Part of a small language model's weights: 116M tokens.
MLP neurons of a small language model. Each row is named by its layer, matrix (gate and up: input weights; down: output weights) and neuron, and shows model dimensions 48-143. Each number is 200 + 20 x the weight over its row's rms, rounded and kept within 0 to 999. A neuron's up and down rows have the sign that makes its largest values positive.
Before each neuron's rows, "fires before" lists the tokens most often just after its 100 highest values on Wikipedia text that the model never trained on. A number after a token or word is its count.

fires before: "ing" 15, "y" 13, "ed" 11, "t" 7, " |" 6, "hed" 5
L5.gate291,158,210,199,220,205,193,181,233,211,183,223,213,183,145,194,175,184,214,204,239,212,180,208,191,232,178,223,195,194,173,195,213,204,207,217,207,186,181,205,195,205,219,225,218,181,222,214,192,197,233,201,183,171,198,218,191,182,217,224,194,193,217,237,170,174,195,206,199,212,242,186,177,187,221,206,172,212,210,220,156,185,240,224,148,199,219,194,210,189,165,169,205,201,195,213,185
L5.up291,163,205,174,183,220,180,192,207,230,210,219,214,184,214,193,219,189,205,204,221,181,194,176,191,213,196,204,201,222,160,200,189,226,243,185,212,191,208,241,197,199,182,194,202,193,198,208,211,175,202,212,191,177,172,232,174,215,206,228,235,187,200,210,170,233,202,212,216,200,215,169,176,191,203,195,166,203,182,216,213,201,229,173,187,199,179,220,221,176,160,219,186,188,178,228,163
L5.down291,215,178,183,173,207,211,192,190,192,196,172,227,210,222,232,214,210,164,197,214,199,203,196,212,188,229,195,199,185,232,205,196,210,220,193,198,187,218,178,204,230,195,215,185,205,204,167,215,187,189,170,182,185,216,199,259,184,214,199,183,209,239,199,161,194,208,206,225,217,218,179,166,177,186,220,236,174,201,208,206,187,210,216,209,177,200,194,142,180,212,190,144,216,192,206,191

fires before: "\n" 44, " " 26, " B" 7, " |" 4
L2.gate249,187,198,234,190,188,192,165,179,250,207,189,175,201,176,189,207,219,205,232,208,222,228,196,220,189,209,257,223,230,193,158,193,210,201,220,191,174,191,202,240,204,226,183,212,214,231,192,172,205,220,214,189,203,224,198,220,203,241,196,184,229,183,188,179,174,233,213,205,183,187,183,189,194,183,195,203,179,212,206,187,173,204,195,217,182,185,182,192,216,203,171,200,199,194,172,169
L2.up249,208,219,230,201,155,168,187,211,209,201,195,165,218,219,211,188,177,191,226,196,195,219,196,204,210,190,229,229,196,214,166,253,209,196,193,174,202,181,193,229,206,200,222,216,205,226,186,201,215,198,205,194,200,239,218,193,199,202,212,164,223,205,172,191,213,244,226,192,153,185,236,225,208,161,190,181,164,216,169,168,195,208,205,199,214,206,211,179,198,179,201,190,198,188,199,181
L2.down249,178,208,201,192,229,199,234,179,205,212,209,196,187,188,213,198,209,226,178,219,174,174,194,228,175,187,183,219,177,197,243,208,188,205,228,183,195,207,213,187,162,204,198,212,226,171,222,181,240,166,223,190,205,165,169,205,231,212,221,240,203,206,209,199,189,180,220,178,170,180,196,188,188,205,208,196,192,173,203,205,216,198,180,214,215,207,161,174,174,206,206,185,176,196,212,168

fires before: " " 33, "\n" 26, "%" 7, " |" 6
L2.gate619,215,206,227,187,240,209,197,192,211,198,179,215,184,218,129,183,197,177,213,207,210,198,184,205,232,213,226,208,203,226,181,237,216,184,165,180,195,209,193,212,181,177,194,218,178,206,199,216,184,193,219,200,194,191,191,200,190,181,211,195,232,167,151,208,205,207,248,222,186,190,178,217,210,200,176,216,203,193,201,205,224,248,176,188,160,189,218,263,213,208,164,202,229,211,211,213
L2.up619,170,218,201,196,214,208,211,182,189,220,216,205,186,200,195,200,193,179,217,187,193,198,167,205,233,159,211,200,204,221,196,246,204,181,194,155,229,209,201,201,235,205,202,214,217,209,164,138,198,253,204,167,213,180,199,203,186,185,192,222,199,217,199,193,198,196,229,169,196,220,189,214,223,205,188,208,209,189,190,189,181,190,184,206,214,239,192,230,234,204,169,159,194,220,171,216
L2.down619,205,217,239,250,207,208,216,200,194,186,171,211,223,223,197,200,182,211,223,247,235,192,211,210,216,190,232,169,178,188,213,207,247,209,215,207,192,166,180,172,167,199,217,198,187,201,200,189,212,201,193,204,215,210,219,192,185,178,207,249,199,197,193,160,204,233,274,195,180,203,187,169,177,222,208,217,163,194,197,168,201,205,182,185,213,184,189,180,198,211,207,176,180,202,212,225

fires before: "\n" 67, " and" 4, " |" 4
L5.gate217,211,209,190,200,165,199,208,200,221,201,211,184,193,190,177,188,197,192,201,194,239,223,170,214,160,186,225,195,201,202,201,195,161,207,246,202,159,214,189,220,204,207,214,229,194,206,203,222,231,163,202,169,190,207,170,172,176,194,216,222,201,221,188,197,197,175,216,208,184,232,177,221,192,160,174,221,189,205,228,188,196,215,163,194,161,184,196,179,236,242,223,197,180,209,167,221
L5.up217,210,201,180,208,184,206,177,200,209,179,197,217,210,195,192,191,224,176,189,212,240,239,188,169,200,202,200,226,185,220,193,221,192,224,243,205,151,214,187,224,208,189,236,199,181,190,210,213,225,156,218,182,200,214,193,185,213,198,180,229,204,190,190,192,217,227,228,195,196,231,205,211,227,183,171,197,199,211,207,190,184,186,166,209,202,235,179,216,221,195,198,195,176,219,189,181
L5.down217,181,157,228,196,183,208,177,148,197,214,193,221,200,188,202,206,173,205,223,191,175,239,196,229,204,213,197,198,212,197,205,207,206,202,192,187,177,201,174,203,184,189,200,192,206,202,211,179,190,194,177,200,200,193,187,213,188,212,210,187,179,204,186,182,214,197,179,233,175,183,242,202,202,235,215,216,208,190,208,206,209,207,256,208,156,215,184,195,202,192,233,186,206,229,234,185

fires before: " |" 17, "." 14, "9" 7, "0" 7, "5" 6, "%" 6
L2.gate330,183,214,221,188,226,178,192,192,175,223,179,202,193,201,211,179,202,198,149,191,226,192,233,227,196,183,230,175,256,195,217,188,204,203,196,194,207,183,199,188,191,191,187,212,220,206,188,205,155,187,227,201,200,185,202,185,193,219,185,209,207,201,194,211,166,217,179,224,227,202,170,226,173,187,208,227,161,221,214,175,206,236,231,204,201,256,252,204,192,215,193,196,174,220,199,195
L2.up330,176,240,199,209,194,189,165,193,139,166,170,183,201,203,215,228,187,224,208,168,186,205,208,205,178,209,204,181,223,191,219,176,220,207,200,172,176,160,227,181,226,178,204,208,187,201,208,196,201,165,233,181,228,236,193,203,206,189,208,209,178,220,196,216,201,202,178,203,215,184,184,190,206,220,180,221,163,224,213,211,214,212,200,203,208,173,219,228,197,185,150,187,211,197,198,175
L2.down330,189,208,158,223,213,200,213,184,244,210,220,184,196,217,179,170,144,165,199,226,206,190,188,211,213,197,204,199,203,186,176,206,201,228,180,186,201,193,209,198,204,194,216,189,186,218,217,222,219,195,222,220,189,169,228,184,205,205,217,171,215,193,228,238,196,221,213,229,189,206,232,202,189,197,200,188,237,222,190,205,194,182,208,211,199,159,197,184,166,193,221,214,228,215,192,225

fires before: " " 41, "\n" 13, " T" 8, " B" 8, " S" 4
L8.gate67,200,218,202,192,210,218,171,203,216,184,187,200,187,181,191,175,202,219,204,209,216,212,162,183,211,183,197,167,206,219,204,175,219,191,188,180,226,179,189,198,195,198,189,213,206,188,207,186,227,227,156,210,186,186,154,196,232,183,246,214,197,224,161,179,218,271,185,153,181,224,180,184,180,211,175,226,207,196,223,208,210,198,184,194,169,181,170,228,205,210,204,188,180,188,197,200
L8.up67,173,218,171,167,188,181,184,200,174,212,242,205,218,199,200,206,204,197,211,271,228,196,192,234,230,197,180,202,217,210,207,189,202,194,253,212,198,219,177,221,207,196,261,207,173,258,182,198,208,238,180,205,219,198,213,207,217,210,208,231,222,210,190,216,215,228,199,207,205,212,184,244,209,194,192,174,227,179,208,184,201,225,197,201,182,217,227,191,231,217,195,163,186,205,231,206
L8.down67,202,187,238,204,191,196,215,205,219,210,215,184,209,202,212,159,202,221,213,183,187,223,202,214,169,209,227,181,205,188,175,176,218,211,175,216,199,186,208,201,180,177,195,205,222,187,201,205,228,177,222,206,195,209,163,198,200,199,203,208,175,195,166,124,247,211,193,167,174,202,202,191,200,225,176,200,184,196,196,214,174,208,207,200,198,182,196,234,222,207,211,205,178,203,220,198

fires before: "ed" 18, "ect" 12, "or" 8, "ing" 7, "ions" 6
L3.gate126,210,244,209,173,176,180,199,217,182,207,220,215,202,189,193,225,165,206,194,203,173,232,177,206,186,209,180,196,223,210,181,188,199,164,182,180,193,193,218,180,234,201,205,214,210,215,235,224,198,224,198,195,209,206,227,190,182,195,163,217,233,229,211,222,200,235,199,230,156,214,223,214,220,179,188,208,184,203,189,229,206,178,201,215,196,192,184,228,229,219,176,180,195,183,191,208
L3.up126,207,215,218,205,187,191,205,195,217,180,178,184,222,210,221,191,172,204,199,156,214,213,190,213,206,192,202,177,190,232,184,187,183,207,203,174,195,179,203,154,223,194,231,190,226,228,199,187,168,201,233,193,179,228,184,168,208,204,188,245,186,198,191,229,212,224,198,211,159,221,224,182,230,217,191,183,212,212,194,191,157,176,200,191,234,224,199,171,201,208,212,169,225,181,169,203
L3.down126,169,234,185,179,235,205,201,217,228,183,195,208,229,189,182,193,224,212,231,206,221,206,193,196,192,194,189,181,209,239,185,195,195,161,226,176,206,199,182,240,201,225,255,177,207,200,192,181,190,224,218,205,208,214,179,204,176,217,231,176,201,213,152,180,191,204,186,190,164,203,209,224,200,207,206,162,188,160,203,204,171,201,205,165,204,195,215,174,230,178,216,188,204,213,222,194

fires before: "==" 15, "The" 12, "-" 10, "A" 9, "In" 8
L2.gate181,183,205,240,198,232,203,190,233,196,185,207,204,203,231,225,185,210,231,202,200,215,196,206,194,190,210,257,199,197,212,223,217,202,194,193,199,202,219,199,211,207,171,187,204,169,220,202,200,243,196,212,222,194,181,178,201,216,202,210,205,164,215,176,213,220,208,218,191,134,167,193,176,163,198,167,240,180,196,216,186,199,215,187,211,209,201,181,212,211,189,177,219,165,223,237,195
L2.up181,190,195,231,197,232,208,214,189,207,182,187,210,215,216,220,185,225,243,220,209,180,209,215,225,200,185,265,194,189,193,245,221,192,179,156,214,212,196,203,229,212,196,198,210,163,237,195,210,238,184,228,197,197,184,161,168,175,200,186,179,176,217,191,202,217,181,201,181,175,177,206,183,197,184,182,183,167,196,184,168,214,227,177,217,191,202,213,200,194,185,193,212,186,212,219,173
L2.down181,206,232,202,184,168,210,223,192,175,198,197,213,205,194,210,207,214,229,210,167,192,204,211,235,197,222,195,198,181,165,193,208,193,201,215,206,170,218,171,214,206,188,195,226,206,216,192,217,182,136,202,204,193,228,209,174,205,193,205,152,193,186,216,168,206,181,176,190,189,196,203,166,223,201,181,206,205,191,178,225,167,212,227,214,206,183,185,157,209,214,181,235,212,173,221,152

fires before: "ed" 16, "ction" 12, "ished" 12, "es" 7, "ing" 7, "ad" 6
L3.gate521,160,221,193,222,194,208,236,185,207,217,204,197,193,183,183,175,177,215,192,250,213,212,182,215,221,200,216,188,172,172,242,169,186,212,168,193,199,177,228,198,208,185,204,225,207,157,188,238,185,153,232,263,167,201,204,198,219,227,191,208,202,184,172,197,208,236,170,211,194,224,172,197,171,201,195,195,214,202,223,187,207,214,185,209,177,206,200,224,196,191,199,222,214,199,186,198
L3.up521,182,204,227,205,208,207,230,198,218,237,179,203,219,187,242,213,209,189,193,202,195,202,204,192,193,188,230,212,208,169,185,216,217,177,165,184,194,187,212,198,188,165,195,197,208,159,221,190,223,208,199,232,202,232,190,170,205,184,196,215,206,200,209,213,233,230,211,215,199,195,178,245,182,246,216,176,206,191,179,208,203,192,176,206,203,181,223,195,208,180,220,202,197,211,229,173
L3.down521,224,202,203,193,198,215,184,165,203,202,177,185,188,188,207,185,169,223,215,239,195,183,202,207,238,199,196,196,161,225,226,162,206,210,181,221,163,199,171,200,238,221,191,200,213,171,247,212,199,174,190,214,155,172,209,208,194,193,184,166,188,209,174,214,178,193,177,238,199,166,210,200,210,226,211,223,197,169,175,186,218,216,191,201,186,171,192,220,182,201,189,175,196,181,183,210

fires before: "le" 12, "s" 12, "ing" 10, "ed" 8, "les" 6, "er" 5
L2.gate1,177,192,185,207,163,160,186,203,215,227,189,182,197,184,144,220,199,212,205,209,200,204,184,186,194,205,258,217,190,207,175,202,186,183,194,171,168,171,213,163,226,197,225,190,190,225,213,222,178,207,167,202,191,214,179,149,224,208,190,239,192,189,201,204,216,236,229,224,206,207,189,212,233,172,180,241,200,215,206,200,190,194,186,203,181,195,209,186,172,152,202,178,240,200,201,199
L2.up1,173,174,178,226,192,153,167,163,225,206,215,166,186,180,185,213,199,229,215,203,212,189,197,160,183,219,252,217,168,177,203,185,179,162,216,202,184,174,189,189,182,204,227,189,211,216,205,234,169,215,190,185,206,228,222,170,222,236,205,223,176,210,197,178,201,226,219,217,228,189,204,200,186,180,209,209,188,194,191,200,174,195,196,201,215,182,212,186,183,162,188,165,225,196,214,206
L2.down1,227,195,206,186,198,176,173,192,213,177,245,221,204,193,214,214,207,201,208,211,204,179,188,197,180,233,211,167,201,206,226,198,225,187,240,212,175,203,192,218,180,197,200,193,224,183,228,257,222,181,188,202,194,246,208,174,202,222,219,169,190,198,211,203,221,196,208,182,187,222,171,198,201,211,225,205,182,182,221,207,172,182,213,196,179,179,218,195,159,174,206,206,206,212,223,213

fires before: "9" 47, "ers" 4, "8" 4
L8.gate253,217,175,198,205,216,194,178,236,202,225,219,196,213,190,207,202,186,191,232,189,201,194,236,185,177,191,224,158,162,218,198,206,195,215,169,207,212,189,217,215,225,175,233,228,221,224,215,201,199,210,173,216,232,205,225,189,254,200,220,234,187,231,215,203,208,186,190,224,229,218,216,221,183,207,220,200,197,180,223,172,172,204,188,224,200,223,171,152,236,249,212,187,203,191,180,212
L8.up253,156,210,175,174,220,180,204,201,188,220,225,235,224,180,201,188,235,186,183,160,207,223,213,202,176,196,195,201,232,213,183,213,213,199,181,202,208,210,144,189,193,201,210,235,187,196,240,185,184,250,179,222,195,220,201,195,193,195,186,211,250,209,210,194,191,178,210,186,222,187,228,187,208,208,220,161,203,202,201,222,173,193,223,212,203,198,227,206,187,183,233,226,191,197,232,202
L8.down253,191,204,200,213,196,186,217,215,222,223,208,172,208,235,200,170,211,198,197,188,208,204,211,192,197,186,178,209,203,232,170,198,225,195,206,246,231,236,188,176,185,203,221,231,222,207,225,244,174,212,228,226,207,195,223,212,216,193,174,203,175,207,234,217,231,229,222,210,236,217,199,197,197,190,198,196,195,199,200,198,212,206,187,205,195,205,225,203,201,208,195,217,197,239,236,217

fires before: " " 19, "\n" 19, " S" 13, " G" 8, " P" 6, " V" 4
L5.gate210,191,194,199,176,193,185,164,212,207,211,215,175,207,211,202,207,201,157,207,210,228,197,182,201,226,174,200,205,203,203,189,226,206,227,214,163,206,230,205,207,220,186,207,197,204,219,198,175,180,207,172,164,181,196,217,169,204,182,248,219,254,191,184,213,187,237,202,202,189,234,187,263,203,196,201,213,217,204,214,203,211,197,210,203,179,215,205,199,211,196,211,170,206,194,244,178
L5.up210,170,160,225,162,214,191,198,216,215,206,200,172,205,223,213,211,197,171,203,225,198,201,199,221,235,208,218,189,178,185,188,242,207,251,174,193,173,227,188,203,216,218,232,181,200,205,196,201,216,203,198,198,180,197,185,202,190,182,207,250,220,202,164,189,209,214,180,198,180,205,216,216,220,206,188,208,198,205,173,192,204,207,207,209,155,217,196,204,186,198,218,170,195,192,193,173
L5.down210,178,200,179,224,202,206,223,194,200,226,217,234,209,180,207,211,204,202,216,214,199,202,174,216,187,197,229,182,181,185,208,185,191,181,202,215,204,175,205,220,199,176,220,178,211,227,199,221,235,175,205,227,193,209,182,216,231,212,204,208,150,195,173,165,235,203,199,181,178,180,215,184,204,224,187,237,160,192,190,179,210,215,205,185,190,201,193,222,210,191,195,199,159,207,198,173

fires before: "or" 19, "man" 15, "ing" 15, "ment" 7, "i" 7
L8.gate534,202,198,179,204,174,176,192,237,169,205,199,187,217,170,196,214,198,210,205,194,226,200,160,213,205,192,178,208,209,205,199,228,193,188,177,203,224,201,211,201,236,170,227,198,197,175,215,207,182,228,207,236,199,166,206,188,219,208,218,200,196,226,221,179,178,206,232,219,220,217,141,199,183,207,220,206,165,178,190,199,152,193,192,212,240,190,209,208,229,182,212,188,195,213,163,187
L8.up534,194,222,152,228,233,228,195,207,169,226,190,206,216,195,203,204,231,199,220,165,198,205,244,212,222,174,196,200,199,198,182,243,190,193,175,191,177,204,214,190,209,171,194,188,214,164,185,220,195,198,204,235,175,205,211,186,208,211,208,230,215,206,202,168,183,180,234,235,218,207,178,181,204,198,214,224,176,174,203,155,175,210,208,207,214,210,218,176,245,186,204,181,150,191,199,196
L8.down534,199,211,195,227,223,224,235,197,188,216,197,202,223,183,201,219,190,189,215,199,155,184,194,213,204,193,214,184,185,193,134,200,214,188,238,208,177,205,177,214,190,235,244,163,217,205,191,188,223,215,200,223,180,231,168,199,184,212,205,187,197,219,228,200,185,182,199,191,217,221,223,191,221,219,202,156,201,167,220,194,218,182,226,184,196,167,234,160,221,214,201,195,197,213,172,207

fires before: "0" 46, "\n" 7, "-" 7, "9" 5
L2.gate421,190,213,168,192,199,207,202,220,209,211,158,161,197,170,211,181,199,190,215,200,193,171,215,196,218,204,208,183,177,231,196,204,188,233,157,208,201,174,184,191,213,226,189,229,218,231,180,202,226,173,180,211,214,206,190,197,187,229,223,182,160,209,202,201,214,181,162,194,186,174,194,231,171,176,211,192,207,194,239,197,174,177,206,190,193,195,218,190,213,142,210,182,220,188,199,206
L2.up421,187,232,203,217,193,142,235,198,189,211,209,183,252,224,195,190,177,208,226,186,198,208,236,210,209,186,202,190,212,209,167,157,206,199,177,209,194,223,199,205,201,204,236,180,192,200,205,199,226,211,192,216,171,204,195,214,198,239,209,198,188,217,193,191,203,179,194,254,203,186,209,185,204,180,200,166,176,178,196,225,184,193,188,209,205,179,201,235,191,200,171,189,220,206,227,188
L2.down421,189,203,186,178,190,176,241,188,217,207,214,169,207,194,169,201,196,207,215,170,178,200,179,193,208,186,200,147,201,184,204,199,176,179,176,212,198,175,178,214,192,210,186,190,191,215,212,172,235,185,222,190,207,205,215,208,178,257,209,173,182,203,198,243,201,213,202,211,204,203,180,194,197,190,189,226,203,170,207,214,153,181,175,204,195,178,225,220,203,200,228,206,165,191,205,191

fires before: "e" 42, "ted" 6, "ia" 5, "es" 4
L8.gate446,197,210,230,159,202,180,223,203,186,168,181,215,202,192,191,232,196,194,194,211,238,184,173,207,186,172,222,189,252,153,203,226,170,231,208,192,178,160,221,231,230,210,199,168,194,215,207,213,207,224,190,214,187,190,224,192,197,241,188,244,198,218,234,187,223,202,176,223,225,187,176,212,229,194,181,182,198,211,212,196,227,179,193,158,194,196,208,202,195,230,162,182,165,172,205,183
L8.up446,214,217,194,204,206,209,189,201,175,212,186,203,201,213,214,228,220,175,182,236,201,212,222,194,185,187,173,218,239,182,243,219,230,202,204,222,198,154,173,197,227,196,172,173,219,213,205,199,151,192,206,233,210,201,222,178,194,242,170,226,224,214,183,177,223,211,205,213,189,182,148,188,192,189,231,203,161,201,171,195,235,180,173,215,213,179,198,196,199,179,193,213,195,145,197,235
L8.down446,213,210,211,179,184,162,190,194,214,184,224,205,202,208,215,219,202,198,224,235,170,198,214,180,206,169,210,172,205,166,222,172,213,180,203,200,225,214,183,223,207,197,202,212,251,230,211,192,192,201,192,193,213,158,156,239,221,258,211,188,219,207,200,183,172,180,183,213,230,215,202,202,239,215,216,192,192,221,202,195,224,183,147,193,226,205,224,198,193,142,186,186,196,204,224,202

fires before: "es" 17, "e" 16, "ed" 10, "ing" 7
L8.gate347,188,190,204,151,171,198,239,194,170,191,179,176,200,204,172,214,208,216,206,259,196,191,226,184,192,190,206,220,216,177,172,205,163,182,222,220,173,179,213,217,218,208,184,202,214,233,213,203,212,193,214,184,192,177,219,199,190,212,197,203,215,190,225,213,188,197,184,174,201,184,208,195,218,187,211,196,207,201,215,190,213,210,197,168,242,166,213,214,162,167,213,182,178,170,237,213
L8.up347,210,199,212,204,217,215,219,203,216,191,150,189,174,211,191,231,174,187,160,225,176,222,209,195,202,222,225,227,204,172,208,185,224,248,192,220,204,211,216,187,200,225,198,209,198,186,184,185,200,189,172,170,217,203,172,192,186,190,223,228,168,192,165,209,183,228,199,197,221,169,195,206,165,200,199,181,176,183,202,197,214,200,192,230,196,181,177,177,178,167,187,177,167,224,210,210
L8.down347,210,167,224,210,182,181,212,190,196,191,199,211,198,211,172,216,200,197,199,196,207,174,198,229,174,223,229,221,210,201,176,215,216,198,200,186,222,215,180,202,204,211,218,195,204,216,223,226,177,196,203,202,193,172,206,226,194,188,195,257,178,228,151,153,185,182,181,206,174,183,203,175,217,183,199,190,211,208,190,182,236,198,179,221,190,186,245,189,213,171,219,214,174,227,224,178

fires before: "ed" 37, "oin" 8, "3" 4, "ing" 4, " is" 4
L8.gate500,205,187,186,176,179,224,184,192,225,193,228,231,223,231,189,203,191,184,153,202,173,184,209,202,195,225,192,186,202,180,211,193,204,171,190,193,187,186,193,172,172,195,223,212,193,209,211,236,199,237,247,231,164,196,230,213,190,199,216,205,185,217,205,248,180,192,180,209,209,230,201,235,170,256,198,211,204,188,198,222,183,226,196,208,187,216,206,210,225,195,203,225,217,217,207,181
L8.up500,188,209,194,199,218,198,198,206,199,198,183,182,209,221,212,201,206,195,162,206,163,203,185,175,202,228,162,168,220,206,235,185,166,195,177,193,158,211,195,227,179,221,238,181,184,184,219,229,203,194,261,202,170,194,196,188,203,199,225,205,189,209,211,203,207,174,185,170,173,195,171,206,207,186,225,188,194,196,195,201,198,228,185,182,183,204,215,203,205,175,255,182,158,214,204,180
L8.down500,184,197,209,233,212,187,203,203,193,153,209,200,160,214,194,202,182,223,213,195,245,180,216,188,212,225,188,187,189,182,192,198,170,201,210,154,250,207,178,169,249,217,214,209,203,174,191,188,211,168,191,179,231,236,237,212,195,216,220,193,201,220,195,198,215,174,223,203,221,169,179,209,178,190,212,218,193,195,210,196,204,187,196,190,193,204,172,184,212,217,193,211,212,218,226,227

fires before: "==" 32, "The" 13, "A" 11, "===" 10, "In" 8, "S" 6
L3.gate378,200,228,192,192,208,196,218,212,210,172,178,210,228,212,207,168,240,253,172,161,175,235,191,189,161,187,220,214,221,205,188,197,212,205,206,188,206,182,210,209,216,188,207,196,195,210,196,160,230,181,168,215,201,228,221,197,227,198,212,175,206,196,166,190,218,195,184,190,187,208,187,214,244,168,209,201,232,195,196,222,230,208,189,194,216,215,213,219,196,173,197,235,191,180,228,164
L3.up378,175,209,223,200,217,196,210,202,209,187,195,185,179,205,205,216,180,210,189,167,199,190,204,223,194,183,220,209,192,191,238,228,223,184,165,204,208,193,151,242,185,217,198,189,195,198,203,162,194,234,218,206,221,187,231,185,193,191,233,162,196,196,213,199,209,212,210,181,185,200,202,227,185,193,221,238,199,207,207,203,199,222,215,203,212,202,212,188,179,206,185,216,169,163,210,186
L3.down378,175,219,228,198,154,178,208,231,225,192,214,198,203,186,226,183,198,250,184,164,215,198,221,214,178,200,237,223,180,190,198,215,197,207,202,193,190,182,179,202,230,178,205,217,220,224,194,197,205,189,170,218,201,193,207,219,223,203,201,218,203,179,192,132,231,135,165,208,217,216,207,203,196,185,191,206,223,213,180,217,189,205,188,277,236,210,190,201,203,179,173,220,189,207,210,174

fires before: "8" 26, "9" 18, "7" 16, "6" 9, "5" 5, " |" 5
L2.gate353,200,217,200,191,168,215,193,209,236,184,204,219,192,196,223,184,244,203,217,198,215,226,184,200,175,196,150,206,194,189,183,198,179,195,196,192,220,229,226,182,167,199,202,231,207,194,197,202,170,198,193,201,248,184,223,195,207,197,191,203,195,199,228,209,187,161,212,202,186,254,164,177,187,207,232,204,203,199,205,186,187,166,197,222,210,166,207,199,186,225,196,190,148,195,233,197
L2.up353,183,203,198,208,202,233,214,209,213,201,179,183,186,227,217,214,200,177,186,193,196,227,189,183,189,223,169,192,152,217,192,184,203,201,197,173,173,209,219,174,198,165,192,211,220,173,201,206,171,176,221,209,216,211,201,187,205,178,193,200,187,199,164,222,198,211,198,171,194,209,214,224,203,193,150,222,207,198,227,210,169,187,212,225,199,221,193,210,191,195,204,221,180,221,206,206
L2.down353,191,205,225,204,195,189,206,205,214,177,171,225,195,175,218,209,190,182,186,159,200,227,175,220,193,206,166,201,209,180,194,199,187,201,225,175,210,192,188,206,176,183,187,195,164,215,209,191,185,199,179,186,224,192,242,167,205,234,190,218,233,172,195,179,221,209,246,176,200,219,192,192,204,204,172,204,194,193,200,176,141,191,242,203,192,236,209,198,204,198,209,215,206,205,236,191

fires before: "|" 14, "e" 11, "==" 8, "The" 7, "===" 7, " life" 6
L2.gate27,202,155,183,202,204,209,184,210,215,191,169,251,190,228,185,225,206,234,210,214,206,219,190,213,174,194,216,203,229,204,187,162,167,188,206,209,175,193,212,220,216,190,193,201,209,207,227,193,214,203,175,237,236,176,189,174,227,214,215,187,195,193,186,202,232,177,195,191,203,215,189,197,234,178,207,177,201,205,217,205,190,186,169,214,199,201,213,196,216,182,215,209,215,184,168,193
L2.up27,225,209,180,185,204,242,190,215,201,211,214,217,213,217,197,209,209,200,207,194,177,203,223,188,178,156,219,217,162,204,212,218,233,221,178,211,193,235,219,205,218,183,200,199,220,207,197,197,184,215,185,220,246,215,196,196,194,203,185,198,194,243,213,176,220,214,195,200,219,203,204,144,214,197,195,218,168,226,192,244,172,213,187,200,171,179,176,216,150,227,190,196,212,204,208,165
L2.down27,198,202,198,155,222,216,209,180,182,210,180,218,189,217,215,190,211,194,224,185,227,203,227,204,202,202,212,198,206,189,193,207,225,171,199,161,181,178,218,180,208,173,212,192,179,216,179,218,179,183,224,228,194,198,182,193,200,182,232,209,176,187,197,150,215,179,199,188,204,206,199,191,187,209,186,209,209,188,189,217,186,194,238,198,198,240,194,197,211,245,191,157,222,216,208,180

fires before: " " 37, "\n" 22, " -" 4
L3.gate504,196,200,223,171,203,160,194,176,238,203,185,188,191,242,201,224,198,203,215,181,212,224,177,219,228,195,172,219,173,223,208,216,184,246,217,174,228,205,173,210,210,242,225,220,202,227,210,172,201,179,185,194,177,201,202,214,183,219,213,170,208,178,203,189,180,200,202,207,209,210,193,208,239,173,194,199,205,177,254,213,218,209,191,210,163,240,182,205,226,167,204,193,203,175,253,189
L3.up504,188,198,198,222,206,187,180,179,174,224,195,188,233,207,181,173,205,189,152,185,222,206,214,213,223,193,210,224,187,204,227,252,218,163,212,188,221,242,213,221,165,189,201,196,191,202,175,218,210,219,211,170,183,204,184,182,184,229,180,210,214,185,200,228,208,213,195,198,189,225,226,220,201,176,186,208,211,212,222,198,180,191,186,215,168,206,230,204,223,183,204,192,182,189,235,205
L3.down504,200,205,219,205,172,179,206,197,235,192,175,176,191,210,198,227,215,227,186,213,182,194,149,222,146,190,211,190,201,204,201,182,209,221,204,162,206,203,160,182,230,202,211,178,190,226,203,190,202,206,201,193,198,219,187,231,167,237,206,217,200,195,214,219,210,183,211,209,184,194,216,199,219,224,185,213,216,180,193,245,210,174,178,213,191,205,190,198,210,195,242,181,211,225,211,207

fires before: "0" 34, "4" 6, "5" 6, "9" 5, "8" 5, "2" 4
L3.gate444,213,185,182,167,216,230,211,217,210,192,214,228,199,206,199,209,168,150,208,221,207,192,213,199,160,195,212,209,195,195,247,231,214,205,241,171,166,173,211,190,212,221,168,237,175,201,205,168,199,190,181,214,197,198,221,201,194,219,185,196,222,186,186,221,202,218,193,216,169,212,195,239,205,172,211,221,170,189,188,226,202,168,159,211,212,220,201,202,210,189,183,232,198,241,229,220
L3.up444,213,189,220,187,169,206,215,164,195,179,195,220,205,172,232,226,198,246,158,193,229,207,214,219,202,185,202,192,203,210,221,191,204,195,197,202,180,202,197,167,208,192,209,191,194,248,223,198,210,234,215,155,196,202,201,198,234,176,225,188,184,230,179,176,169,191,208,239,185,188,211,191,198,207,161,239,166,210,207,193,202,226,185,213,225,191,207,218,184,196,218,217,234,184,187,194
L3.down444,178,219,201,211,220,230,212,219,197,220,208,220,222,196,188,216,183,183,194,201,171,196,186,193,181,174,186,201,178,193,215,188,206,213,223,182,194,188,186,222,189,206,226,202,208,194,162,214,175,198,194,227,168,224,191,191,168,199,229,199,178,204,185,257,189,197,187,192,217,177,177,209,179,223,230,212,234,202,222,167,216,181,181,240,197,180,172,200,218,189,210,219,159,177,202,208